config = dict(
    d_mlp=1024,
    activation='tanh_gelu',
    init='normal',
    schedule='cos',
)
MLP neurons of a small language model. Each row is named by its layer, matrix (up: input weights; down: output weights) and neuron, and shows model dimensions 128-255. Each number is 128 + 24 x the weight over its row's rms, rounded and kept within 0 to 255.
After each neuron's rows is what it responds to, as a language model described it from the Wikipedia text at the highest values.

L5.up851 [104 167 135 145 165 173 152 103 116 155 112 146 145 112 135 142 140 142 127 143 119 134 126 162 149 144 168 177 131 129 109 141 126 175 159 107 147 115 138 132 192 115 125 108 137 132 154 173 102 143 125 169 203 123 107 152 107 121 151 116 167 117 153 129 172 116 138 133 120 140 161 152 149 108 123 137 124  92  74  82 134 155 123 149 112 127 122 150 126 123 115 160 136 131 113 116  99 118 136 150 127  98  87 141 156 143 140 135 173 143 156 118 140 148 147  80 143 148 150 139 140 136 129  75 154 133 137 142]
L5.down851 [ 98 151 124 163  81 108 127 137 132 114 135  66 124 120 113 144  58  90  87 105 130 142 144 131 108 122 123 151 112 142 117  99 186 114 115 167 165 191 137  77  98 108  97 105 119  97  87 125 162 134 133 158 149 129 131 111 144 121 128 108 114 117 121 133 103 154 122 116 141 117 153 100 150 141 135 173  96 161 102 140 137 102 100 104 188 148 135 121  93 125 113 131 163 139 121 124 122 106  87 149 150 124 159 128 108 150  98  56 140 115 173 153 161 122 117 153 148 164 169 103 137 113 130 112 152 115 125  95]
Responds to: Mid-word subword fragments

L5.up105 [136 120 141 114 127 116 154 122 156 172 154 169 167 101 114  98 103 106 148 141 125 112 138  89 142 134 118 126 131 102  87  95 121 108 110 133 117 138 139 145  59 186 131 116 121 133 161 135 106 135 142 154 141 158 113 160 139  94 137  95 124 148 139 179  98 163 128 110 155 163 166 133  88 115 143 133 112 158 135 180 117 136 109 147 109 168  99 146 111 121  75 144 127 110 176 156  92  88 127 152 150 115  88  91 115 107  95  71 100 120 114 172 105 147  99 136 168 103 131  94 119 103 100 128 100 139 114 131]
L5.down105 [108 128 146 128 141  96 122 150 122 119 122 116 139 172 161 162 128 124  84 129 142 152 108 117 133  90 180 113 120 108 142  97 104 134  97 146 162 151 114 109  94 152 147 203 103 101 150  94 136 141 116 126  62 139 173 143 136 129 117 145  87 115 135 113 126 117 125 179 120 117 135 142 113  80 120 131 135 148  77 130 110 123 162 143 167 121  77 127 128 123 119  97 118 131 133 124  71 153 157 106 161 122 146 137 121 143 142 117  98 116 147 114 148 118 135 182 118 108 119 125 125 188 127 135 161 122 116 155]
Responds to: Phrase-boundary connectors and fragments

L6.up300 [139 148 100 140 151  65 141 113 138 134  93 109 123  68 144 158 123 133 128 113  80 125 116 139 138 119 102 110 134 113 116 128 132 103 116 100  70 108 131 136 115  94 146 176 163 115 152 105 123 116 136 134 143 127 113 130 109 137 133 138 141 100  95 102 112 136 121 146 145 134 150 120 177 149 144 110 129 124 140 105 122 127 147 110 138 159 167 146 105 145 117 139 152 116 118 119 101 144 169 115 147 129 137 171 140  98 147  72 127 129 134 118 113 176  93 147 142 111 159  98 112 178 165 113  87 138 141  97]
L6.down300 [106 107 146 133 103 118 135 113 128 108 138 128 146  97 189 137 124 114 159  95 143 166 134 156 147 175 118 144 136 143 123 108 116 169 143 109 146 116 162 148 119 122 114 117 153  84 107 142 115 120 114  86 160 126  98  94 126 134 148 118 106 187 136 155 156 104 141 147 144 110 118 116 111 132 134 129 154 167 142 116 203 135 116 146  98 123 162 128 111 137  92 139 132 151  97 132 146 131 129 125 150 156 159  99 114 152 117 108 104 131 178 104 143 142 125 205 156 156 106 141 147 168 148 136 127 140 158 183]
Responds to: Word-start G fragments

L3.up427 [153 116 159 144 136 167 144 118 127 144 170 120 106 148 121 178 126 150 161  81 147 129 158 154 115 141 137 114 119 117 103 155 126 161 101 106 129 157  94 129 162 139 154 124  85 166 127 154 138 112 136 101 102 132 109 146 109 114 102 133 148 147 117 125 137 142 126 154 133  63 128 119 121 157 118  95 134 131 142  93  95 128  90 108 166 151 181 155 164 161 141 101 133 175 108 132 116 137  86 129 110 108 155 148 147 139 162 101  82 133 127 167 108 133 181  95 134 117 118 142 143 140 145 121 108 119 119 135]
L3.down427 [110 128 135 114 137 137 110 135  96  75 131 142 170 146 149 112 123  92 123 132 113 122 138 108 129 152 119 137 150 125 136 100 151 120 115 127 178 129 131 155 107  72 114  63  79  99 110 152  99 107 157 149 111 102 117 144 106 119 127 109 134 142 128 127 130 107 148 108 110 157  97 129 199 149 137 111 135 120 148 134 128 166 104  93 122 173 130 162 144 145 121 114 139 152 121 141 153 140 113 109 105  99 109 133 160 131 115 141 119 125 161 132 149 140 127 117 151 154 109 135  80 137 121 125 153 110 106 150]
Responds to: Final digit of numbers

L5.up599 [137 112 110 124 125 118 118 129 134 109  89 130 153 161  82 100 139 162 145 166 129 150 151 104  99 151 113 143 128 110 124 112 104 121 133  99 152 151 139 154 155 142 107 174 136 115 132  98 102 106 114 157 134 156 154 172 111 152 121  99 129 133  91 148 111 131 141 120 151 134  99 135 105 112 162 179 158 151 173 169  89  72  86 132 112 137 123 121 129 106 158 142 121 133 150 182 113  93 137  97 155 128 111 140  99 148 146 113 103 139 117 125 159  94 110 126 123 141 133 100 147 126 119 143 116 126 154 150]
L5.down599 [107  98 124 143 127  81 155 105 137 119 131  98 173 110 139 115 150 123 148 143 120 108 145  74 163 157 112 140 123 112 145 153 145 115 124 145 111 156 155 100 148 166  96 106 122 171 147  88 132 116 115 111  85 148 132 116 128 104 124 122 121 135 138  99  95 152 165 160 143 120  90 127  99 172 137  81 113 139 129 109 141  93 120 163 118 162 128 115  98 113 162 162 123  77 140 112 143 142 145 149 114 133 114 104 133 134 128 140 151  99 113 143 112 115 147 122 135 109 108 132 147 107 117 109 136 139  98 131]
Responds to: Word-ending and possessive marks

L3.up789 [101 167 142  99 156 122 149 147 134 160 117 119 100 119 131 103 116  94 158 135 128 107 110 126 157 113 154  84 108 145 170 147 145 107 126 107 128  79 142 132 117 131 145 112 116 132 116 138 195 146 127 108 125 133 104  74 132 119 148 134 115 128 130 136 155 124 156 122 121 144 124 125 125 121 144 167 165 140 150 161  84 146 115 139 100  72 150 108 172 131 145 141 160 151 150 138 108 132 160 147 184 132 109 120 140  97  84 136 133 148 146 126  95 145 167 111 131 112 146 105 143  78 126 102 129  81 155 123]
L3.down789 [134 161  93 125  99 107 152 133 126 100 126 126 103 111 173 147  94 142  75 130 138 145 124 121 144 141 106 170 123  85 124  95 128 124 109 141 137 146 126 138 136 146 102 127 132 132 151  73 106 169 127 149 142 120 139 158 135 122 114 124  91 153 168  96 148 127 108 124  93 176 148 130 134 109 139 126  83 143  89 101 161  93 187 135 163 102 171 138 111 129  88 106  85 126 128 119 116 125  98 106 110 108 114 131 113 168 155 109 145 116 112 122  89 125 137 140 142 138 133 138 110 162 155 149 105 106 117 121]
Responds to: Mid-word fragments

L3.up639 [148  79 142 113 157 139 157 201 175  84 102 160 137 127 126 156 129 168 110 136 111 122 102  82 114 146 134 142 127 118 108 130 109 116  86 147 113 152 125 148 133 147 154 101 129  89 186 131 134 115 110 136  99 110 130 162 160 108 144  95 154 157 120 118 126 126 173  79 108  87 129  99 124 139 145 156 141 131 112  68 100 106 109 103 144  94 144 144 176 119 140 115 105 168 152 127 126 118 161 162 122 107 136 137  97 143 121  95 109 162 143  80 151  96 136 116 136 114 140 165 126 129 136 132 169 122 135 137]
L3.down639 [105 110 154 129 136 117 119 125 133 145 127  73 125 124 130 104 132 134 110 160 125  95 100  89  95 128 140 165 131 139 135 104 158 112 129 126 131 113 119 120 136  98 105 127 172 163 154 117 136 149 121 156 125 125 120 152 140 120 149 116  90 129 136 164 182 119 157 108 137 142  92 143 160 127 153 150 167 102 147 172 127 159 164  97 114 126  71 176 132 124 144 146 134 103 140 103 123 157 155 141 132 131 127 147  77 114 101 161 146 133 138  92 116 102 112 101 155 125 146 132 170 129 148 163 159  98 120 151]
Responds to: Line breaks in structured lists

L3.up15 [127 139 148 138 134 101 148 157 139  97 168 123 111 134  89 136 119 120 134 160 124 129 140 118 123 165 149 134 125 159 137 132 142 154 130 178 115 161 114  93 174 178 188  97  94  74 162 113 128  98 141 110 153 129 135 153 144 134 144 123 162 128 116  90 120 117 167  97 133 112 127 108 129 124 148 157 134 118 137  78 119 142 144 116  98 117 124 135 100 131 111 161 124 125 163 150 131  99 103 148  95  87 131 170  96  86 122 125 111 123 142 118 115 111 147 116 142 140 171 157 116 151 167 139 134 127 158 104]
L3.down15 [128  98 120  87  97 131  85 114 133 120 149  68 125 113 112 112 155 164 117 130 131 113 128  84 118 130 187 163 111 132 119 108 153 135 136 143 151 148 119 113 152 143 105 108 126 108 170 117  94 164 145 122 110 126 141 138 115  99 155 158 151 143 123 131 108  94 159 122 149 123  95 147 146 116 135 152 162 127 134 102 134 152 158 103 156 130 101 126  93 148 157 120 121 108 170 136 112 124 176  82 111 130 131 130 127 145 161 136 114 140 115 170 123 123 165 149 174 108 139  82 165 123 170 147 136 101 121 139]
Responds to: Mid-word "it" fragment

L3.up541 [136 134 112 118 115 164 183 132 110 105 140 150 121 134 149 147 142 146 171 156 101 136 108 123 100  76 171 123 131 116 134 134 148 116 143 125 108  98 137 124  78 109 136 136 102 141 108 116 162 127 109 142 109  97 131 149 178 115 155 129 105 110  89 111 147 133 132 137 134 157 153 112 178 134 123 151 147 194 156  96 134 108  77 159 116 145 116 147  97 172 152 111  75 115 140 139 139  88 135 117 113 142 115 158 119 119 129 160 123 120 135 193 149 132 126 155 110 100 158 103 117 143 136  92  80 105 134 141]
L3.down541 [155 137  99 119 121 138 108 141 168 128 130 152 136 100 120  89  94 100 184 102 132 152 111 135 107 113 186 149 112  99 130 136 115 161 113 145 114 104  88 140  89 118 138 154 162 152 137  97 113 109 119 132 127 114 130  99 163 120 160 128  83 117 141 103 160 124 123  76 146 134 135 120 135 122 146 135 162 113 144 106 149 134 102 138 128 153 128 143 112 146 181 121 105 140 113 140 121 147 136 152 127  86 161 127 135 125 146 143 105 161 149 135 146 133  47 157 163  94 139 119 102 138 133 113 101 116 119 122]
Responds to: Split-off initial letters

L6.up829 [140 154 129 168 159  93  88  93 111 165 183 108 122 134 112 130 139 109 127 149 117  84 140  97 131  84 141 125 177 130 125 131 175 116 126  92 168 147 133 138 112 113 132 132 142 145 170 107 103 108 174 149 130 135  99 105 114 136 134 151 126  82  95 147 158 141 143 118 176 149 135 149 134 107 133 123 166 133 126 136  88  80 146  96 139 125  73 131 141 154 111 116 123 128 110 150 147 130 146 154 121 170 123 145 136 103 132 165 114 121 120 109 152 119 128 132 109 119 137 116 118 113 106  85 160 156 127 165]
L6.down829 [158 163 128 111 112 126 159 132 137 146 127 102 141 131 176 126 117 106 147 135 132 159  90 135 132 150 128 103 121 151 143 164 156 154 146 147 143 145 132 143 131  73 136 108 101 187 117 130 138 113 116 122 147 132 126  91 145  79 102 131 123 112 125 128 132 105  81 134 143 137 109 123 109 146 129 132 106 116 131 108 144 122 127 117 114 119 142 119  76 102 122 134 103 131 137 120 161 126 153 140 134 140  83 126 119 140 103  65 110 137 156 143 113 157 129 155 142 102 140 137 148 119 139 128 113 150 101 164]
Responds to: Table header cells

L5.up506 [133 154 171 116 136 113 179 139 138 126 130 142 117 121 136 110 161 130 176 133 127 133 139 119 102 156 124  98 140 114 123 162 180 126 182 130  86  79  96 128 100 121 112 148 138 115 103 151 115 171 179 135 101 107 105 139 112 132 122  81 144 123 143 162 110 116  72 146  97 110 160 142 154 144 120 121  81 119 137 137 130 110 149 114  91  98 130 158 137 118 158 140 140  88 112 153 158 146 153 125 128  68 111 133 168 142  92  68 125 125 172 105 102 121 154 109 106 136 108 141 104 148 119 116 119 131 104 103]
L5.down506 [ 82 121 151 112 162 114 146 129 171 117 134 126 161 121 158 114 141 135 118 154 155 159 127 156 109 151 141 161 148 107 106 116 130  97 129 141 144  94  89 101 134 129 138 114 155 138 133 123 138 115 155 142  86  89 109 109 109 161 111 142 172 154 104 142 118 115 119 105 118 140  71 143 166 138 108 127  89 150 158 132 164 149 130  93 135  91 133 101 137 133 109 141 117 110  87 136 121 122 131 120 146 120 118 149 115 101 194 127 147 115 121 107 151 110 113 118 132 123 105 107 164 133 111 183 180 115 108 149]
Responds to: Early word-fragment tokens

L5.up297 [128 170 148 123 106 142 131 195 129 153 108 139 114 184 119 113 102 132 109 120 149  90 123 151 105 136  97 146  98  79 153 142  99 137 127 126 130 116  99 120 153 124 134 127 111 112 121 127 148 118 124 166 117 124 116 107 186 113 128  95 128 109 107 152 123  93 109 142 109 157 160  79 149 181 188 177  80 132 134 163 146 130  75 166 132 107 116 130 177  89 173 130 108 135 169 127 121 139  71 154  99 140 100  81 117 121 127 139 120 119  67 111 166 122 124 128 104 160 148 127 139 128 158  99 120 119 108 149]
L5.down297 [111 119 103 103 115 180 122 117 143 175 156 175 155 134  98 103  97 110 128 113 127 149 170 157 119 136 111 115 104 119  85 133 167 121 174 136 146  91 144 120 123 132 126 128 112 172 168  96 120 107 126 149 120 165 131 108 139 177 104 136  95 148 126 109 142 111 129 100 136 146 140 125 113 187  99 148 166 117 100 134 127 137 145 128 125 158 108 125 140 137 138 125  87 129 105 131 125 131 123 117 158 176 126 129 165  99 147 119 120 102 130 115 151 165  97 118 117 133 136 167  88 136 171  95 104 136  81 136]
Responds to: Mid-word fragments in common words

L6.up961 [153 150 133 159 140 153 147 137 117  94 110 105 130 103 135 168 145 149 131 161 132 121 125 118 151 130 179 118 101 111 100 138 152 100 114 115 123 124 159 166 114 165 104 121 144 112 106 162 111 156  98 153 117 172 134 127 138 135 124 122 104 108 114 153 134 149 148 170 160 130 148 139 132 177 138 152 144 169 154 118  80 121 112 155 114 127 118 131  96 104 171 142 112 120 137 120 117 113  83  83 149  94 127 151 153 150 141 157 136 185 116 129 123 139 145 130 129 103 117 135 191 121 105 131 128 173 108  98]
L6.down961 [ 88 114 129 112 144 104 107 145  98  43 110 173 116 128 134 134 119 120 168  75 117 116 154 122 143 137 129  92 119 138  91 131 132 100 162 105 135 108  92 125 119 139 112 143 137 116 124  97 128 112  95 125 134  62 121 168 114 134 126 176 130 131 132 148  87 112 128 117 162  82 116 175 109 117 107 119 141 126  96 148 133 112 169 141 127 151  89 107 117 139 135 102  85 159 130 119 118 122 118 125 112 155 119 135 145 103 135 153  99 128 139 155 158  83 143 127 107 113 203 119 142 107 158 123 146 115 126 138]
Responds to: Mid-word continuation pieces

L3.up800 [141  99 107 159 139 113  92 106 108 148 161 113 145 153 171 135 159 134 121 118 107 136 154 153 116  76 132 105 164 116 125 109 141 147 149 118 154 123 121 100  80 117 116 151 151 134 148 124 128 102 152 110 133  80 112 160  95 117 139 142 161 123 101 127 119 145 125 153 165 160  90 121 184 111 115 161 113 123 148 163 135 115 138 122 125 141  98 133  88 165 114 124 127 157 107 130  96 139 118 171 194 111 109 104 121 154 127 130 159 110 110 128 119 183 145 162 138 132 110 125 170  74 132 113  90 153  76 115]
L3.down800 [106 144  98 129 151  90 123 121 130 128 129  93 119 127 175 110 147  95 143  85 113 127 145 158 141 132 101 170 166 133 128 102 146 136 135 171 113 151 117 159 114 123 126 131 157 133 157 165 146 131 120 156 117 111 133 161  98 124 142 147 136 152  72 149 122 102 160 152 174 164  97 169 173 159 149 144 132 106 139 115 125 159 144 127 113 127  87 144 114 142 137 109 141 129 117 126 168 184 153 112 139 150 145 154  95 132 144 146 125  87 130  58 148 137 105 138 130 143 138 106 144 162 137 136 127 122 153  99]
Responds to: Table column separators

L5.up242 [100 133 165 177 191 113 132  71 121 138 139 149 113 146 156 157 131 130 126 117 114 117 139 160 136  84 105  92 160 134 113 166 103 138 118 142 109  77  98 119 112  90  98 136 142 104 150  94 104 108 159 152 123 118 104 154 135  97 148 139  88 121 134 113 126 134  90 124 166 120 127 141 100 112 143 120 109 116 101 158 139  92 102 145 141 110 101 124 141 125  84 142 141 128 125 156  87  98 111 129 106 129 108  99 149 126 139 165 169 146 107 119 155 156  96  99  97 125 166 120  99 113 123 140 122 178 179 107]
L5.down242 [123 124 156 143 125 134 152 136 151 144 118 104 169 118 161 124 106 114 140 116 138 134 185 167 115 141  95 124 139 146 131 167 113 131  84 128 110  97 134 120 132 100 130 132 177 126 145 163  89 135 101 159 137 124 117 137 107  80 139 125 116 120 146 122 121 170 150 130  89 131 166 134 147 101 126 142 144 174 106 126 151 134 137  96  92 116 148 144 135 131 141 127 125 136 125 125 129 105 163 141 138 134 114 116 141  89 134 114 148 134 113 116 102 169  91 109 137 147 133 122 136 104 176 158 103 112 111  88]
Responds to: Wiki table header cells

L6.up515 [131 144 139 126 136 118 180 129 106 178 145  81 144 153 162 135 156 114 109 101 115  94  88 142 137 107  89 101 142 142 125 135 140 152 124 117 107 128 154 158  94 160 139 114 139 140 131 165 106 136 136 121  94  94 129  89 127 146 133 131 103  98 116 135 107  96 140  99  86 134 121 114 110 133 145 145 137 162 125 113 116 125 135 115 149  90 107 117 143 143 114 127 117 176  99 139 152 140 143 103  94  81 200 129 111 125 117 112 137 140 110 116 155  92 148 125 115 149 145 195 125 147 116 111 145 142 147 124]
L6.down515 [140 132  79 138 138 140 176 137  88 138 147  98 107 111 152 114  90  94 143  95 170 132 130  95 108  77 110 140 113 135 110 115 128 122  79 104 182 138 153 149 123 104 133 136  98  95 166 144 136 160 160 128 104 113 172 100 142 140 138 109 131 104  99 147 114 193 100 106 157 129 118  87  85 103 124 117 133 188 116 133 105 130  88 151 128 125 108 157 145  87 154 117 171 134 125 106  74 154 168 108 148 142 157  66  96 140 132 134 138 163 136  89 165 134 176 123 116 148  88 120 139 147 130 113 166 159 114 116]
Responds to: Final digits of numbers

L5.up522 [143 132 127 102 138 135 157 121 129 139 129 133 167 124 137 158 127 112 128 100 105 124 115 160 105 138  95 127 163 114 108 108 118 127 130 112 153 118 183 110 108 128 162 123 148 108 133 155 114 131 179  69 105 115 101 164  86 133 113 107 109  93 141 159  90 107 112 123 110 151 142 131 119 129 151  86 116 140 142 121 103 141  91 121  97 147  95 123 174 139 177 172 110 165 122 136 181 104 135  69 158 120 131 139 105 116 140 175 136 111 117 111 103  96 134 124 143 140 100 157 133 161 157 108 107 118 133 153]
L5.down522 [127 147  95 145 110 132 132 195 125 168 120 122 137 170 120 165 102 136 127 152  84 116 122 138 122 135 175 139 153 145 163 143 129 135 113 132 143 139 119 108 127 127 136 158 147 103 124 200 148 127 178 112  97 118 154 136 175 111 122  98 145 129 123 141 170 151 127 110 118 134 147 121 129 142 142 102 136 156 113 131 103 111  97 149 118  85 160 110 158  86 101 165 119 141 134 194 122 146 135 117 130  97 127 133 153 100 123 126 134 114 135 165 122 140 144 127 145 148 127 169 124  72 142 119 140 131 121 128]
Responds to: Mid-word fragment continuations

L5.up174 [116 129 114 148 108 131 122 161 132 124 146  89 143 152 133 122 124 129 126 153  99 118 136 129 133 132 108  88 142  97 108 152  81 159 118 145  98 170  96 131  95 146  83 102 108 121 138 121 132 172 144 116 110 122 154  99 147 120 128 123 123 137 117 118  96 165 100 138 124 171  94 159 116 170 163 124 107 150  86 108 137 174 104 141 132 127  74 132  95 104 119 138 106 115  92 147 105 132 130 114 153 123 115 104 146 140 158 127 117 128 115 123  91 108 135 130 113 162  82 103 134 131 113 115 149 144  92 130]
L5.down174 [ 99 119 132  90 109 113 133 125 122 128 139  81 104 129  99  99 125 113 132 120  84 151 112 102 119 165 105 138 122 139 149 122 125  82 105 139 120 138 118 117 114 142 161 110 130  97 134 128 143 114 134 140 152 139 148 127 174  70 147 128  85 128 105 116 119 141 159 120 125 143 119 145 166 135 107 110 135 110 106 142 122  93 106 146 127 108 115  92 160 139 131 141  98 140 151 112 109 128 124 165 129 174  94 129 119 132 107  99 124 143 150 184 150 162  83 139 109 123 109 130 105 127 154 176 160 150  92 149]
Responds to: Clause-ending boundaries

L6.up90 [160 123 164 147 115 102 118 154 129 167 145 139 146 147 126 133 114 137 109 163 110 108 126 111 117  98 141 137 149  73 116 139 136 120 105 113 125 145 100 128 122 140 162 143 120 132 136 101 134 102 104 151  93 133 128 155 140 106 100  92 122 108  95 129 119 190 105 121 112 129 107 149  97 110 157 175 142 141 138 135  93 146 147 140 154 152 106 173 107 126 143 143 131 130 127 143 106  94 156 114 133 150 142 134 131 119 160 110 107 122 135 180 122  82 142 145 160 149 115 166 113 139 126 146 123 189 113  97]
L6.down90 [119 152 123 104 127 155  95  97 125  86 105 129 109 147 123 160 118  95 161 126 133  96 105 113 144  96 104 129 113  96 116 119  91 107 119 126 109 161 170 138  92 124 181 173 106  98 150  93 145 129 159 105 112  87 107 138  97  94 118 165  72 120 119 100 104 137 146 127 137 153  76 123 129 119 118 126  78 136 123 104 117 112 122 133 114 101 145  96 100 119 102 133 141 106 115  81  84 122 149 108 121 111 125 128 130 138 110  82 100 145 124 128  88 107 128 151 153 128 142 156 133 128 131 168 146 130 141 140]
Responds to: Closing delimiters and clause ends

L3.up209 [124 133 159 149 138  88 111 185 157 118 159 117 153 109 184 106 142 132  96 130 103 125 117 152 172 124 181 139 134 135 103 115  71 186  88  84 102 178 107 131 131 144  91 135 140 138 109 105 124 155 105  97 128 123 128 156 102  99 126  85 104 182 152 106 137 143  98 140  95 178 106 105 110 114 129 145 104 157 142 128 155 105 134 157 140 127 108 133 125 123 154 126  82 144  92 198 114 162  97 103 109 101 107 109 103 112 135 134 153 159 141 145  97 161 143 143 130 124 129  78 116 134  85 144 141 162 105 196]
L3.down209 [128 152  81 146 109 167 118  71  98  85 119 135 116 114 105 138 134 122 140  89 185 126 123 145 125 149  77 117 132 126 116 141 154 113 204 115 156 142 132 146 145 116 157 110  96  99 149 145 116 123 151 142 184 130 119  87 149 142 120 160 134 108 148 170 136 113 149 149 168 132 114 123 153 123 143 161 173 109 134 151 104  93 111 148 108  98 133  92 120 130 101 129 177 133 132  71  97  75 133 135 120 131 150 110 113 114 132 105 108  57 125 169 136 126 110 133 104 114 102 168  87 132 139 128 124 155 126  79]
Responds to: Clause and list connectors

L3.up540 [119 106 131 125 108 192 159 144 110 169  94 131 113 154  94 105 154 106 156 153 100 105 153 109 130 102 153 127 107 125  93 164 134 125 130 138  97 155 103 112 112 148 154 151 139 160 105 121 142  94 122 132 145 124 155 115 149  99 125 174 102 117 122 121  93 144 114 123 138 137 114 149 126 133 137 185 131 121 129 139 166 110 126 120 105 133 114 115 123 118  82 102  75 122 154 146 109 136 133 131 133 136  89 132 133  97 131 138 150 134 168 169  65 105 139 120 116 120 137 161 124 184 115 114 147 118 181 107]
L3.down540 [111 125  73 130 166  73 111 135 134 121 156 110 101 130 145 136 155 120 125  83 164 156 107 157 168 112  97 126 120  98 151 148 117 138 129 146 106 176 123 132  82 160 114  98 135 136 149  79 145 153 110 143 154 135 172 144 107  68 131  88 121 127 111 121  48 122 120  68  99 149 119 165 136 134 105 145 125 154  90 160 105 132 138 156 158 143  95  90 100  89 105 118 101 138 138  77  92 134 136  98 146 117  81  90  98 140 144 136 144 163 151 142 126 127 118 133 157  87 108  96 106 125 142 151 156 140 123 171]
Responds to: Periods after numbers

L6.up944 [110 128 164 133 134 146 135 166 132 116 120 106 147 151 108 160 141 118  97 111 128 133  98 171  97 130 135 134 131 115 156 103 118 133  94 146 143 100  99 102 144 133 125 116 126 133 138 181 139 125  99 131 109 177 133 121 187 112 106 103 149 105  86  94 143 121 102 102 160 117  99 104 123 117 208  88 133 150 123 182 132 131 147 121 107  74 118 120 138 127 109 112 117 128 126 131 130 165 111 142 124 105 112 154 125  94  86 139 125 119 109 132 168 152 155 157  92 135 103 120 155 156 136 130 112 135 114 131]
L6.down944 [130 104 105 124 125 141 117 147 140 153  98 105 117 127 134 162 152 128  87  95 148 143 103 155 118 111  81 111 111 109 119 132 115 156 111 121  80 105 156 141 111 175 115 121 122  91 102 116  94 132 104 107 121 116 122 145 116 161 124 141 168 153 109 121 115 149 143 144 128 124 196 118 137 148 127 165 173 130 114 123 144 125  90 105 141 149 130  90 111 105 189 160 124 114 156  96 187 147 168 120 114 127 139 145 139 133 149 109  93 121 139 143 160 155 100 154 135 137 167 130 100 163 133 142 130 133 129 138]
Responds to: Second word-piece fragments

L6.up460 [ 77 136 171 156 123 120 130 143 120 131 173 145  90 146 132 103 134 133 110 109 118  99 130 188 151 130 136 159  89 103 158 143 173  79 132 132 144 141 145 130 109 130 110 106 137  97 130 106 123  98  93  94  95 128 140 139 167 137 150 101 135 143 130 164 112 163 135 108 115 115 131 111 112 151 110 101 115 151 112 107 155 129 119 131 132 144  96 148 123 142 102 134 117 101 132 127 125 116 101 122 131  75  88 134 118 122 123 174 154  98 111  92 113 158 181 115 129 144 116 133 112 169 130  87 147 101 124  83]
L6.down460 [ 97 112 117 151  76 148 144 110 141 168 155  96 122 146 111 154 150 110 117 120 141 110 104 112 106 148 163 133  84 118  98 120 101 105 119 163 125 148 159 155  96 131 132 105 138 163 163  70 127 123 116 169 142 134 129 103 114 161  85 134 119 117 122 117 129 127 142 121 124 131 172  98 129 141 100 142 165 140 165 111 115 141 126 158 158 152  85 135 137  80 137 148 113 129  92 120 114  67 144 135 178 107 114 104 101 107 127 150 143 120 154 115  99 133  73 131 122 116 131 107 133 135 107 146 134 136 138 103]
Responds to: Mid-word fragments

L6.up359 [129 133 120 172 175 171 142 158 174 142 165 127 148 119 116 121 135 104 104 167 124 109 140 152 146 125 122 160 182 106  89 148 127 146  92 118 113 129  90 126 156 137 125 107 116 115  96 134 130 159 137 137 117 136 119 130 138 137 122 143 197 139  77 153 104 120 182  99 131  90  80 128 159 154 102 120 116 111 169 140 130 150 140 122 127  90  66 132 105 109 126 157 117  67 153 136  85 112 108 158 126 139 120 146 162 138 163 120 112 145 143 109 121 125  80 105  95 154 119 160 121 139  97 131 102 139 119  78]
L6.down359 [127 146 138 142 140 132 102 132 164 140 130 115 151  86 107 123 117 135 164 166 150 159 150 152 112 117 123 127 127 160 157 123  80 149 130 129 143 136 118 145 101 155 103 134 126 113 141  66 127  98 139 184 161 101 191 141 167 160 140 115  97 162 120 144 126 154 134 207 164 120 118 113 122 124 126  99 131 133 160 163 144 113 132 104  97 125 128  94 117  83 173 120 104 141 195 119 133 159 126 150 169 169 120 117 153  87 139 114 122 149 138 162 116 138 113 146 126 143 118 155 150 130 153 125 130 144  92 163]
Responds to: Sentence ends, "de-" word pieces